config.toml
n_head = 5
n_kv_head = 1
norm_eps = 1e-05
rope_fraction = 1.0
qk_norm = false
bias = "none"
init_std_o = 0.00527
init_std_up = 0.0224
lr = 0.0108
grad_clip = 0.5
decay_fraction = 0.642
train_tokens = 1244000000
steps = 9491
MLP neurons of a small language model. Each row is named by its layer, matrix (gate and up: input weights) and neuron, and shows model dimensions 213-425. Each number is 500 + 25 x the weight over its row's rms, rounded and kept within 0 to 999. Numbers have three digits each. A neuron's up and down rows have the sign that makes its largest values positive.
A block is one neuron, or neurons of one layer that tend to fire together. Before each block is what it responds to, as a language model described it from the Wikipedia text at the highest values.

Responds to: Mid-sequence number fragments. Digit chunks in the middle of long multi-token numbers (ISBNs, OCLC, coordinates, genome positions, race times), plus mid-word pieces like irre-vers-ible, mar-qu-essate.
L2.gate56:500421500507547493478498478502527491549463510483446500504482485521451530478515502531518505536518472456533506497493508516483533521516523466478458526496482547485486552508515495517505514522512535512515516488492517484490508450506497528475528482528481504511475505478503506512520556510490514494489531438479474492498496486466484472480463462492522466497478507493498485537516469488501496492528488495456495524516463507544499488490524540482527518500507508459497492502491521506482525498503459547476520491494501517488504534486475444570564573521509507529482476521483458488532503494473489474465505515521491522542485472464483538471479479515516445533494525
L2.up56:508532534513491518501510489479471437515463487537545512485534500475535524466478484479529510526510503472477479553521495525541518509488511510447471544529500508488478529508517516485510499524468472503521478506523493500521472502540478502531496506524531504526495535510507501532476488500502459503501474479517524489512509533519516509494510481493507463535519497516508457492485553522522506547526532516505488507493492522488495476513500516505518512492514488494532540524501491502484509534497455454492545496475513507486541492529491489477514504528537536499495496499510488492519504480498496518501486513491526535500473476490507452524543497502529538504475548
L2.gate184:496515502513532484527517486500502465509491511503477491481539462519518534530457543505464540509485489517553496501520465466527495478458470522501508497524525527463554518529495448490453524500496522522484473519498491494472490479527510559507471534514543522422503552498465548495495529482500491522499538465497481497510484524514494530513489513486518536511450526520487514470474489505567471481506540522558487463538502479501526460497493507481462499487523531519506494467467486494483533487531528503492488453488505490479549495484540419469495496483500520512521512511488489532541497482498505503447483478510488502509485503505508524523537473544495495461449520
L2.up184:486480532548461490501509515511514503481504568483466534479484505495521516481456490494543532488490506498513453497547511506508498473498507518481520458477491547476486525542493529507485540491495505510511546462522544462507477476505484533518507510516532500481528508516481479489487506503434496457467498512507525500484428482448514506455553454482472488509558502502497510489471488500471514514512522487517494513504493549477521516486462445479520532459495483466516498509478501485474474536507484562527493506498519511485508564495475469512476502486533503505521540495469477452484479530463536503526498481467466518525483493526495544507495469545523553494543493

Responds to: Mid-number digit tokens. Pieces inside long numbers, such as the hyphen before an ISBN check digit, digit groups after thousands commas, decimal points, and table pipes.
L6.gate818:523501494525529492523465533471527438480523499546534502430521533496476492490471490498482501509544537517518463465519502492498502494448473527507484501481482484448526489535521507511439509460503506491454489475490472502514462536529498475501536497525485515452465492466564481471465510517474512478484507482477545521456536513500468481483495527540509482530474523511534495515484472510483476489494484490476534472452483514456505541507484472508477496518497524492467506503471481506496472552500483499503484534500485494481526484476496467475514506470492511455524497516511490517544536508453521504406487495488517565581451504492527527511478497515505519510510495
L6.up818:511501496465564514485495495483468491454547503567494524454495487462472509504540456438494520468495478502475485480467487492500478484520490457492516494537487493445524540495515494511471498478505488472471522484488482502522524467528530462474519462493499545459472499490495524456460480462486469510487445469442479488470494525481493480508477522553525528527479508560510510468471522497494517497524490488515503485533486461489486484472534473524501500525530454476510542492477487495505491517502522492458504520494489518461481486492533477496451480559502510475478513483468497526493483521508476482459481502502500464516522503520470550516469461446472526511516521
L6.gate1108:482503511513468535510512508458531492504459494540521542528469534510481509517526469489501523477507460518518464477452540483507494529530496443535487486486569513487469503467519523494539491529511470515527452496511478516497494484558507521492493494507490510499456505466505473500540495501511493520522457448523502535477509517519486495527517477486483452550513462579506465509510515529491470512491505498459507503461473479499496475465527506473463504504482512525472527522508445509480502496501504484497500502468517510485481482525524498503497505481471521515490510497481550492502539478472477518521501526486495526499445503455496519472510507541473531528463511
L6.up1108:503484524459522466517545538507488502500487494554444500512518505490465481489498516469530479520457546553473499458536538506528505522498511538486461511538457510461420499527464472467500511536508566542522506513500527442510539506510523561504494512512481511486489491499539448491540520473466530499500489478476516489535516499514520451491492528455516507517514510482512535539516514552505473489519501473501491513512528502538469480492467480532535498504552494501521504465462481459530495528508511529474484531489488518487500511466493512489534451540496474519499455530487492522532498504502522504468482505522527520498559516499502514518498480510481537500515484
L6.gate1200:508497503536489485491506484461502484496499546529481477497515533489494519471517472525547507471475513512432486508485503536499575513498516508451511519547428493491462518495540512477507507486515529511515469482509476509486504507504539503538507573464520490454478496467493502522522481487498495423527458498442508490443523482520491493512496579521538485498481473488491481531470511553480462516499486489484519509516546514514532513441471506551524476510521508489520493515484518490544487530487486486548459476483482525520534515460530494477496509443515479477543491451471522510538525527537517484531487444511489526488505494524514521479490503523498521498457475
L6.up1200:543500459463514520484487539520503494509486483489467551499523514497498495514502479482524500467510533508450451509488495518509475517495483487487476461518532534489486488503473457479498467521515519527478462460519503542512507505535523501469533508462507512532465533489481514531508464475491482480481524493494536498481523508525506463513518513478479530532511476501516530573478545495550522502489502504492522480481489472491503462538503470490476542452471445476484545492512509508488488523523466517479464546497507500494509536525481495546525492501507525533504537488541461531430499526481532503454498505508498508514473495519469479458525548462450562511526519
L6.gate1784:506478496503531477507552455486507468514486526522502514492531494494504486516539533510490521487517517530553441468488464551506499500482487505470481470519495490465490494512511491538483483495540432547538471497479521472508472449530472492522492470540518494519510458465523530475490512474500478533495477491505479453492521486486485463517511520518477507511477488546538459477495500499473498504502517511517454569461530503482468445519526492502534480541496477525496490514455529549475525483455508569531477513491485497490519485498536477541521472488489526483467479488495528459504478482501502507485471444502512517503541500485472508455485505514466470488527537
L6.up1784:500461502536471513456447526517480478505514511519471494468505490474518505512513498485517517495502487520505517529512482450518439528516520541480488501486529494477487483504526467538508543532511516517455481503511509481524528448515500531480544533486490526494493487463488526450462506444532458491499497472470483497554491487486490464481535480492462456463473497533491506537506506487489511509531505496506518486502503548523553540469485489499503496470500506481484485495483554471494456492508480514521483526454517497515473496498499485505482501500500529530530514553461474458491499488487527472492506459512485501517468505506505462460547515523481479493485515

Responds to: Late pieces in codes and names. Late fragments of long identifiers and rare names, strongest on the hyphen before an ISBN's final check digit, e.g. 4155-1; also mid-name pieces and table-number cells.
L4.gate245:532511472517494498490513451504481474519507495465493511467453500511493519507466519460497507467519455538503497512524505513549534518472465484456490499503506540508519522525482518499496518485517485493458497481511502527495482455495508495508508468532586469547493483512470478476521470510466520527497463505454486498527508528473494515500482516450482490480493494497495493499513528481483460528461489494487488510549473530446515490453513470491506484497446513508489510531479499466518473497505455471574475516517508531541551483510507484495535480532438517493456498477488538498521518524518525510503480518525515475514471489533501489536509465473475513477528506
L4.up245:512452479538495467519511484492552481514451497527506511477455507570471541482484499517470506513501532488509494503512537511459493495523530535494487522498495525526460489516496543457483455495501494476471505477532572507501508516494532477481473492491500515476498513496521491495493491485464513494513472494478462518549497519508482492519480485518480505517494519453487433490549491453502518489520467524531503505424468496440554482532512472486535506496460534502498517490545508489524457502463459489500493480520510503462539470531540530535495479510494464494482514462471470493478503496513528505494488520506507499454533486514489513507477479516539474474519535
L4.gate301:464487476527494457481503514528482495464511444512462511494554502519539512515485536468492486485494489503465517523498485486499482490500557517526480532486494499475551551496473537496448474485486438537488491493531511465503455471468501508514486510467490504474468493503505503475522519535493506536478525515524521506499509495508491520537461485516544512515494453487536504477509478471498528513514475498503475575484524448555492502501480491518504497499494463506518519522506522521528482476473516512483491496474541505478543517498501446496496515483501530486477510570480519499481462470546562466532496473499504512513503489508490466469500486488492525519496511
L4.up301:478487547459517527494481492505508535495486490525487529502536454527528510510543462510487526456482505528485474482509513480481471482504492486527490517521488501493514524487484461435491509472483462508499541456522527480497478490501508525524533478511508513489558494472537498517515478479510547524505504509479515506441456510480515494506508489459477486513488490493544524504501517513487503567503455474494505475555517460504532522510479473513521489471522495452516517506508486541514491534489498492492516500538541487536463490505494518496480496559463491547480457509509483489496543509531535498506530519468513492492498464513529502451445463485508488492551462
L4.gate317:526482494525481497505538492480525469520489461492518531518495428525561497485487466472536501503497504461457513494440509491486529488503490451465526513500506488450543482527488524510479516561491462527523491532462459527492501457494485533512549442520469514507480521499493438482485474495473520498506496471486527495461516467456462509525475512515512510475475513495477493511514533509528518462484512534523463490501520535532537452483521511479496520503487488515524508500515538481485520510502467492497497528522463532474486508512562488481495477532469487508490499447476520456437505492510518447536520494484455506519475500492478515522466526480494469490491540
L4.up317:518533502507489456510481495492519486482496477519480494523513506494492472510476504504521512573488521501466532507485527494475496460458527482528477523536481517515516539517495525519531509500492519489424526498522485527475515491472547510450478488538478523463465503456510476543485481530466498520450523491471513441519498507522503500521484463497533508487480477480504445479543408526508502501506529514444465486509498484486471497485509510509523512564535563511498535521489493475516489512488557459554484473479492522574521476469529482505508546486502499456493513508487500472494493526484552509511499500498466499524488509512541517493486490475522520495497489
L4.gate343:492514511491488442511467520475504515513467465522510507483517515474543503515499499495500476470434491504504481500510542532476470506534484484521512485490481547502510493549503449498484466508509468551500509497499503496476558511439510506480506501470532449533513431488512505499493504494484485502490487514531514477523494523553517506490526480520500529535511480515483536497518510504534480532529526553473530493478509483482524527512511551451504474490504502487510521533486516510492476484521488468481513522517500536520518485461533470418478508493511510441513511443500490470514571504493472518450505492474450511501532523501477514470483509513488567475518493
L4.up343:540479476516499499491534535472502559491497482469517502517494515497483512509468496510514486481530474567467496502500499523479495519524541558513491511550489501549554476444508473496522469510524529487503508495505485506474512486514456526457521493477481513491488482505509438470486541520461468500515465509494559531474524531497484471513498537544494505502486506500473529499496486502534512490505513487508514491521462536535472450494488477527513475548538469498474470478480512488476450511493493477453508517517486548501531472497481524580480496536487528513493543507487465511521456507497484515496498508455510486485529487476473532423500500499461499484501518
L4.gate355:548499542454481513537521500487512489482489499516526537504492519542532516499505506507504525515522446516519509512494530489476511520431515493495511489497516489475539508509492503467484491480466520519477539529490509454504547479516493513507501494477534453475420520517476525499523477508450537480524514459499482546503454511508494517524489481508502486488524492524491484504495469468460516487454470552500496545509490529489487502515498508501509478554512454485487484442490492497480499512510518492535482522509561519489498530545508451439503494451478482522484496546469477497467531508474493450471493488469509489561503471509478511548482517467510481488532521
L4.up355:483494520488496533478507512440516497470486518508478508518495521515533483496517518491483468471495462535507498428511482487479477511490496508504475523485506480494438498504492510474505478455513500476533556519520519485527527496492501491551516493469512506540472501491511486474455487482509531485465504497461515493491489522561536457511486479519531485497511494502501462524489512486491489491495534519471498525531508513517519478510475506458506543502506501513490453445480513461519477492460511486531515490459479503504518445487491501492494518536537507533482520464441489502485467534508526503481510502492499476507514485478543496457475493520512537465479467
L4.gate1069:519486546484531551494490550448498463518504541470514499508492483511496546506510478530531457467525514469533501526526539467495497483474496488490543513490491477456490524472460513500498489521463462498513489498566475483478514498543463514510511497464496505488471494490491454483500493508499484521488473519484517478510494486486492494501477510439500516555496523508491497526480550494504503499516515505511451510531508478509525515488504533511505488475506524563490529496503527481506520482486482513487463486477444569457506496510504485520496461473465500551493484503490494539447525481505495487464492504495478504513471491501525518457500539472479509474496483
L4.up1069:538463533542529478460483483508472492508467468500472522519482522504527486517520497519550509503487480487490502524531503499480536518530496520513501552492502517494465535540516475499512488478477522535508498538461487552465472523530446520524561450523505526451478488440523482476505579496472466445510492470476495487504512505537488498462506492477494497497487501538514501463509500541544540520515519508466480501523487497474517506537488503490499436471510511498479467446471516523541503513447531460552476514477532510495524508484498491506452463526537488497491476477501505517459486531542529493450483463471518555526487510508471542474537509527493539511469505
L4.gate1671:499501464513486526463484452479522524481527491533512542512507498523559530467503467480532483485454480509465457472446510484490516450496437497492520520467498538505481474499499512471535519442512487482448510494553542511486511500510557474532525515464497515499456516482463469486518491465478535541527495520471494468478487468501497525525486479482489531412527504498497497502506500491503487495484501447521492534469499523503508537511466507494519473497468508495543536496456494508537458484529541520529484519484472511519520486525513503554510511531529522515507498512529508479528548502513471492506508502503509517477478499514516497496435509516528500507501537
L4.up1671:488452502493484501471493485462508473458508521473526551490484529524483495537490446474522498535516485515496502528506483512488499532512499480518482512514484557496503526501456449509495487477525543500535486475470475457492524469537484490479518505530436504505510520491505480498562529450500512552475520491502579500469502483458557520510521503463477474489485525497515533522518504464514532489509496521552488471507488483503500508523519493526498495497543552488543481474531506527460421470547508501521507514481509515462493505470502497504521506520514451538504504479480509485559493478486519511517497546491464524508495494544507469532461465498497529498477496
L4.gate2303:516517490473475531514457490475502540472530541542511491471498437486529472488458472512483518495481524443507533498539534471515513528504473492519523461540492516475512481523482515515452483502487479490499533525495575461526442486543501460500499472519498527509495472500512485453539517558504533491487495480522509502504476467477498517501502511565499576480498504491486510527542463510442494496494499507500556544493546462506487543510472520500493511518516520495501498531521527520499476515468534516475488481495529493451483506467480510537493501515485475523497518500491487461502494483529505550496498511493486486510520487485517506508496546517527495455517523
L4.up2303:516499550496505504495507485510477486493502476479532467492515514520502503493543469503475555498486496502513440485492461435487481497524516530516488536484498491475500526540494527516457493507485434503502491515547478515460502504497551519484488504517501483511475459481493500462503537543493461470537475516487487518460475491526506529491506519482484516538492488485494462501445503533452502540494524502517540538519516483528540501499447492484528533453448499439492457493532511514495502492513539481520500517521474510487551481468479489461489501521512471510511471498502507526460485515490490545526494481472468490477520498505499474444487493471493540510507474

Responds to: Sports table number cells. Numbers or blank cells after pipe separators in sports tables (league standings, player appearances), such as 1 or 11, plus "of" after "population"/"total area" and mid-name word pieces.
L6.gate512:545512504492532474507479484518482502469490540498490474522519555489506500515437473522503476454538503506513410511508498509517485504520474485533524450518483511534489501515489496489508494552487447531474510488521506545451497483506522506497484444471538481502495499483491503473555487462485483520520495532480493542445488515535491483487537492472506477503487502514521490491459479540505489491507505500460495495506508461524445484436473484483479456455513481512457525471481498500488498524520485513494507534501450515516462493532490482496525489502514505482507533470477492502526496475491499532509491413518529497488488518530457450470504484520467503513500474
L6.up512:459461540526508527509539503506562453512502487508502473491507482505508490545493455489517508483547505561489516530498459459500488491529488471488488491477472512503485447478490520450527479529536514505513464504491503529521522508462501432542512478511519522502461555512490522526510525464514500493489421487465425499475538492506489497489512537523517525510516527509493527512473515502517493534489544511470533472474492431516518506494493449470525537542477514479500512487449517507493512467525465476475456501507523504482518543510540497475494507493521520504530500487533496509452477504477487495495461460526514471482459492526507496497456516530538526499511474
L6.gate600:495496599536538469504494462500517538476466529492494522488499515551481518530458482510460480545502481519517518529503497515547483478476514529507478454538502470487517495518532517518469487519503535487466484498505502464484480507497488501448500490506484519514543519533502528457514517518480458521475545511497518472534566510504465471505507513487492519454513514475533490495444498513495491533524490493479502495499501522513527485540499460493490504500498514487496494503472508480517508465536478439525535532439530460521496499524486521464482511527503519499489516507508544479526518538501470507465516489489473498483481512508487517489551536529512512533445488
L6.up600:488496454474489487451517505507496520493478477506522499516514482494496511511470541493469468540505472474522528542506534521477520514488508488463490480503471488494503513497498523486454475492511523464495551487499516477480526482486501514497509481504508508508484494541440493461505519491490486521539435474566465528495488501497499490523518507552528484521511509513488532517464452490468494503539508476475520498501488539541503468461487457544503481524535443479438569488504488467466514566482509494490492491499466463510474516510498483515511478500525508525488462513497499499489500497453509517512507498529523513547451482505535504531476518559487472473482488
L6.gate939:514487539465455503498501533443519487481544503480522460500540495482494531506513480492488474462469482490497498485511504497482522542493464499455516517509505511481519490480486462527510490517551506543517488521524504501508493496490526537484474459503488511478522528497477465515491519476513499473448489524557484464503537496529465464493506527530491453539497523522451488507497468482483521471504498483505492479493487481489518471508458493498452535495484491528510508493479497487540543534462491496492499504477503486507529502478466505505517532548491489502475506494457556528534495501488475460521495512515504481487487519465506502536503512550483521534473491
L6.up939:528479489527494497508528533523471520515510560485496530492481471500497525497487505500532490459513477488519528502550507519510495531506490520506484511534489458472465530525490505470478451543492524478484516457543527508484494478494499467481498530499532488512490483479510509492514553476479519442475477526488456518468529523480497533493487472498535484471545486518500510501533522520499486525448509501514471538495497485487472568516502509438490463454546481503475530493447490489519459528512442503481473526478509475488570520458504519465506471504542504489534495530497487511521526522503473480497558519472543482516491495474519521505513498506455489497494511
L6.gate1842:508543513461460501509495504506529522498481509515492516531537473515470494479501492488461454542487543526502492542495516477460443504482514449515489541503553511446539515462492481494480530483467501482473500503507476501466467492530483505524466453479502516510495515547487489518557496502461480508523511491497541522461483526508459557490487514524470472505474499531495520435460459510527525509466529529497484502483507484529509532512543526487487501450472497539430532526516513531504526491480454470500493511510535483531532487501461523475493490510477478490504571482512480502460508508491459469520476516528520537494486501501494512533544495522506550531487461
L6.up1842:498548509517487518530524481478493517488514554538495486503514480490502544501555499438503473482463551544522504470518499491482456506488530527483505450504525507514533515516465440488481530468475474539529505470471473502424500500483503489502477472483483523522477511490532507525505489506486497454503498475513460489529512528540498498505472531496472494481497433524491497487522503526508486555517560482521509492473502513535489466533513533519543487513496471502497487494500511453530523523488475489519507454494497466549521481515511523510501453490478521489489528506503484476488506511466468535494505507517512527505504506509508479511495440493529542546484536

Responds to: Stats table cell numbers. Small numbers and the separators beside them in sports statistics tables, e.g. pipes, spaces, and digits in W/D/L or apps/goals columns.
L4.gate315:485476494526515504519526495505501498488485519504428482528518523473556440480503506523512493498461534477509509507481570442499501484521514461478499520522473494512508469488555464459543502517524452467490472483490479545501509467495507525501470483511510539491502505484513481531525482505476507467484544517551498513497511467498522506536504476444485513459496485528509545526482526473475538466465523488503520518549490491513454499546470497469489473519512466506469499522519511490538460465506519461504519508489492490520502512501528513484493521521471521508484513512507482468492471499480575530520497527509447507543486496480531494510503477558488502488514476
L4.up315:508499506474486498481467495532500520478429579513446487446482526533492497461508559484540468515516470478522503469522530486484515512481517553474533513523504521487543467487515528476479512449491493528466441517487533472477538479464509523519526507492485459448501514518464465499502519508540547512519458511500471432525559515513541481522506503507481470478529479508467474500446518487489526488525515496478448512534537517540485524506523513485555509509498505462485502471514462492526519488524493521479531496516502495474515477540503548503541511502504504524493526487519487517500500492454520511513544514516499525509517478551511506523568472505490436503464533
L4.gate614:477516497519517542524516530493501541516478507501504509536486489504481468484486528501471502476493494504477497495470463541501516469503503488524496502507540492501530523494497536470516483502522495515508516555490513481471476474508470503457535506527490473506509508528479525463529466524505470489464505482534493482477510499511513486477519516524500541494505540501426513499577498507499493537510519489500475488540526523459545451476479490554477478503500494491506516547514473449493449543486461515507495464446520467478476478554529502480491513532517504500505531489515484516479478506484487531539487517519504483490429563440508484456534526493495527521472510
L4.up614:541528481509482519509526481504481539464474547525522540474498557535504517474511456485466444506518496452467528472553478486518519489501515485505510520485478458491491514514518536451495501528523524534523521543538448545474521492490512515509493493507443502520453514510490483502493488514458485479517488482523468465463526504492501495476474512497528483531499491493499501469476556461506518469488495483539523495487569564500501508504503491530483528503463470498540543498506463514473486492504473468488494504503512486513538521517512510523521530538524504497483513487513522459470504499505469502512504506541531419528522493447491524475549532466516535475497529
L4.gate1450:511491532476459513480526531497469511537490489479480514467550507481554444460480507552533474487518459489486498478500480499488500489521547476526481473529504480506456514525539478541528476503555485508482503535537472510455497493488517515517466520484493471478507491516486472459447483491464475479484509450560484453529482509468504491497518496495520526480522502512532480475468516466474522464499521521481451489453494538452480497486487558520515491470502464507532565473463524542505444508501472576492529515519478530519484509473467470464503523494456524479526515465518503495452486442528465533515457515549484518491511518489501516538504502493510500465506498
L4.up1450:479474503494490481511537485537516454503514452501528521497513506481510468488485527512533505482546519487523471525522536498529549444490501480497521501498521475521454543559460462504512502487492507531506498475476468513507509490497488491468503533512509466563549499507466498505556492479495506475509500536511473472486462454569504460454476503496482547538428526490533503509498557499488517450506498508454470475524499511495520564501498500476487510483538518495511528500464467477552497525522514466504492489499476480464523486539499506538512518520528460478490531534480535474506482498474514499509495458537489471475516473503487500456488521484537514512495489
L4.gate1503:472539455454517566512476509519508508486478520500448484510546500463518458466466444500507467535530526505534487497487488469508481483455544475434499527485536528529530461515485463497499533531452499482505501498501484481480507482527495530490522531505518478469493452546528563467462497510490521502478459505528521507505467530530514490502545502501465523481512488546480484532508468504549530480479475499499473521490451526493504497469486523469491482486517459498512491493491495492520474513506500514564503485495541499495456485515456535513527500425533510496512486479483470493532486498551446510454502503477496509486526475522519536501509493501528477495536521
L4.up1503:496493481483471473532475480485526499521505508462539481446506488509433504519503499520488521507483473493506485510469461463447501499505493529531528474481481513545493487527522500489475458494484519503494522492487469483518527514509454497532521506523478538458506514526503479501484550462496461459466512453501469508509523493481472531498510502546477504491533517536525509501473497508472558503471488543508528465498518500477521489500452494505481432539484482504494492505451509503510467481498515457478515500477484507526510459512513490514502518485558499541485491524459503511474567537512462526505469496484479501469499505474510494505525441460461477493473439
L4.gate1943:505515484443457560471494503445521476466500522489487458500469458501492477482530470471501495491458504504485466486564521475463500535494501507499469473488516505462524512518544495514466498514505464509483528451513505475547540512519519472504548484461453488530506520512528531526509535499498509482462492490547485491475511470472477514540475466467495529499477490480560495492520548527519462474526506496547497474525518532498483468495491462463505478497523489469497524496471508512464454485494481549483450430513516536495521502494468493509515508497450495543474475486518504516507516520464478467509518478528502485498478488502505489489542497526500533458483490
L4.up1943:504498500480516531500489483491470492475535503526450536438466490469474476470532506498517490517508508506516525467503504488506497468517495490568517511461481485472531497477513520452506530500460503489481517571458499505502466541470485463441541523486506476487494552494444522467498509516450503506522510505496510459544522476503461502518474481478488543469499472491459476483562513503488525501428502472498509481487451505512453500498557520458504471476485495474502483517475525535469517503517487506517509488456513506496493500475525534528515509462503507519496486509497538508543509550499499531511483503488526516489486488494516470488535473456480509484469464
L4.gate2084:501485458456518460540500494507496482561483510513513513488491549543497494486470507471497484528488485487510515490537466496528495529516497536517510495522579417456495503487497512484486507511512515513507513512536503489490512531478482548490487511513468533514482498504515501517537478447538509497471501475525540480524495485521503528464522451502486481488508428519506480485518465444494515499487530529463523484496460472503494543510517485492505516495501499493507492467475544493569545480533471495485521450442495491496512505547507527469495454475507518456483531485501472459487481500486509499528508514492493460529481485500531505511496466452517472510504475
L4.up2084:461515452498472479441446501484483490530530490506483475500468496463477488475512499524488471475554516542500503544485521521480540500515499479501516491459510512424490486493502469513490435558504533517469517483526527498486536471549507487485485508521460525533522556514506512512509509507512491491497516493518505522523497486506538521495454488473496523478510490516443484541496505493505456522536522486508508500484459519497482485496527483455512509447500542527458498489508505460508475542512502483469513557495503471477498516495494538521545484523531543480499524509478435495482491503466462528506495500518505493490511505465533484493525532464484449484466534
L4.gate2121:491465474499516477504480483516512462495541501496494504457519557521551512461501459503483466503486490494489523516537504503474493513534492476505487531483513466462511496470507514526528495473520473508505513505540531511506495502463464479539465484563509503455503530510506497434549501509489459451512509502500504533489509476525530455515514472464484503487580462533483521511551499513496495484472480484479539476494498470488505500572475475517524447496511523465537454516480475478517502506508538464515550473484476499491494488503482503482513522491485495504499471528515503473511500461529527448516472500504500519496480512519556456486480481480558467489529446
L4.up2121:473572509503492504462503534522521548479517519523492522473512518502502459509482511478521516503476534470488479486516523502458454492472523450482490548456496507491523479473478559465476504482476473477477491473522456492504450482477521510516511441503504537519542474519483481519466486510522429518496481506457482524534468477470533487526479499506480527484489483482529498447499506456493514467472557527458468474548565507499492541529477481491465504534478498481539525480507488491527510516525452482527528503518512532495485477525526470536517449488493483487469533477512517513461530520449521497495467508541511508480516498497550525491523490452500487484478482
L4.gate2161:508504532511473514502520517464489479492481524507504528496515499498486496547463498473513478510502526507513497509474518462564504456505505492518460550510549509458497475454486513511490472461529574469519470541518489497517501441490488487499454513512512479530489503481507525464492475502475483485482507541506484489458538494503525528479490481492512480513475516489505491491481497504472456424495503493531472473479499450513508504475538506490459466496505510512508513502461487501472512475509516493531494448491505499458444501514517473466488510511493509505493505479473480500518477556507515471486497530508478513540530519461446494505503500510493492474499498
L4.up2161:527519484517487444473488510492450473523490505507496503485516550516502465531496457467525498527477510507483480511530548518492496505499509490465488558496535520523519471535486507530481506419519504532510516478517534496505483498486461517505473494522482513533543522470523455453545536492519479504505498513471491479504504496457475530514505541461516487448554545493521504477473509496480462528507537492506516499454505498507484493530500482500534500538502477507483442512493516447476538488524483484489540476559513481524510474490547506502514508481488513464495513520502503489524489461447502502491546503549503460507517556508480483506559488540510507524511520

Responds to: Table stat cells, word middles. Cells late in wiki stat tables, especially signed goal-difference values like +4, and mid-word fragments such as Ug-and-an and safeg-u-arding.
L2.gate546:508535467469488470562525555511469507516524526501503442467448497493482470487510497517496462499490526484529480473495501496477494525534485495522504497531481534509505489508527523527524479509511527510500501470503491510537510454531504516469509487483499493494526495475516499475516526507453476550507521515504510518508483498504458467483497480538505491543501552507494522523549486451526489500477487474539516521477508519500530495454479461521530502474489523498507516480526469526445487527517519528460515441518515493471558510474486519517526491485513518512521537535492526480532473488502491543500495509470506493465511481470501480504568507491548507516485476
L2.up546:502505474505479480529504496548467502480454496495497505484488492502441474481532451484438464537520510517488494499504515516511495485503499517545472467514491530507518543507493462474448504482475507477472500543557500503464495512516512531493495486485508488502530512471512537513476519482488538446511494490561490494495513449500510464490516518488486543503540504468523490506508485514515490504496479544492447469511523523471520504496482481494480521545448471482506506525460487528535536496490568500518464508500509483476538518493509557491468515519491487495451493516457492504429533503511506475519500474520515481486489516490457502498526477506496484510492539
L2.gate634:501530451493534450499512460439498480457553463491512515473491520588542525495477496480482465501480511490476533499533494476545505512535477530506499512496456497447511531479509522538461536571493529454512511518535487523490493488470525487536502512516567463494487496530466476536483497504460502503518508478520519511497494490495528492467435502449490516519540525517517454496500514527492527476480474534477527518497507472471475512488526473516531472537474488517464553528484517454490462481501547512495482521459532554497506527574485521521506519497470499479499484502510528481498521499492457570497473483533491528492476514509497490488522531436516508494495518
L2.up634:507540484483529521452532548469493521498528484461497497505464465542509491494489508458490501490511478510482551504475516481515498482530504527473497502507493494470559542489554478503481487494465551523521502488537507489483545489500560493508492520494522456504529514489492527516483543468550524492501484504500503477498557508500520528518465464517538496494489545489479498497472478559518485461472506479536490509500475497470496503507481460464500488537515503520478505534470558520489482488525495475489467536475519562503495502509509481500501492528491518503501463449484518500477500489491506472557493504481513492487508541515531503506536504530530517452522502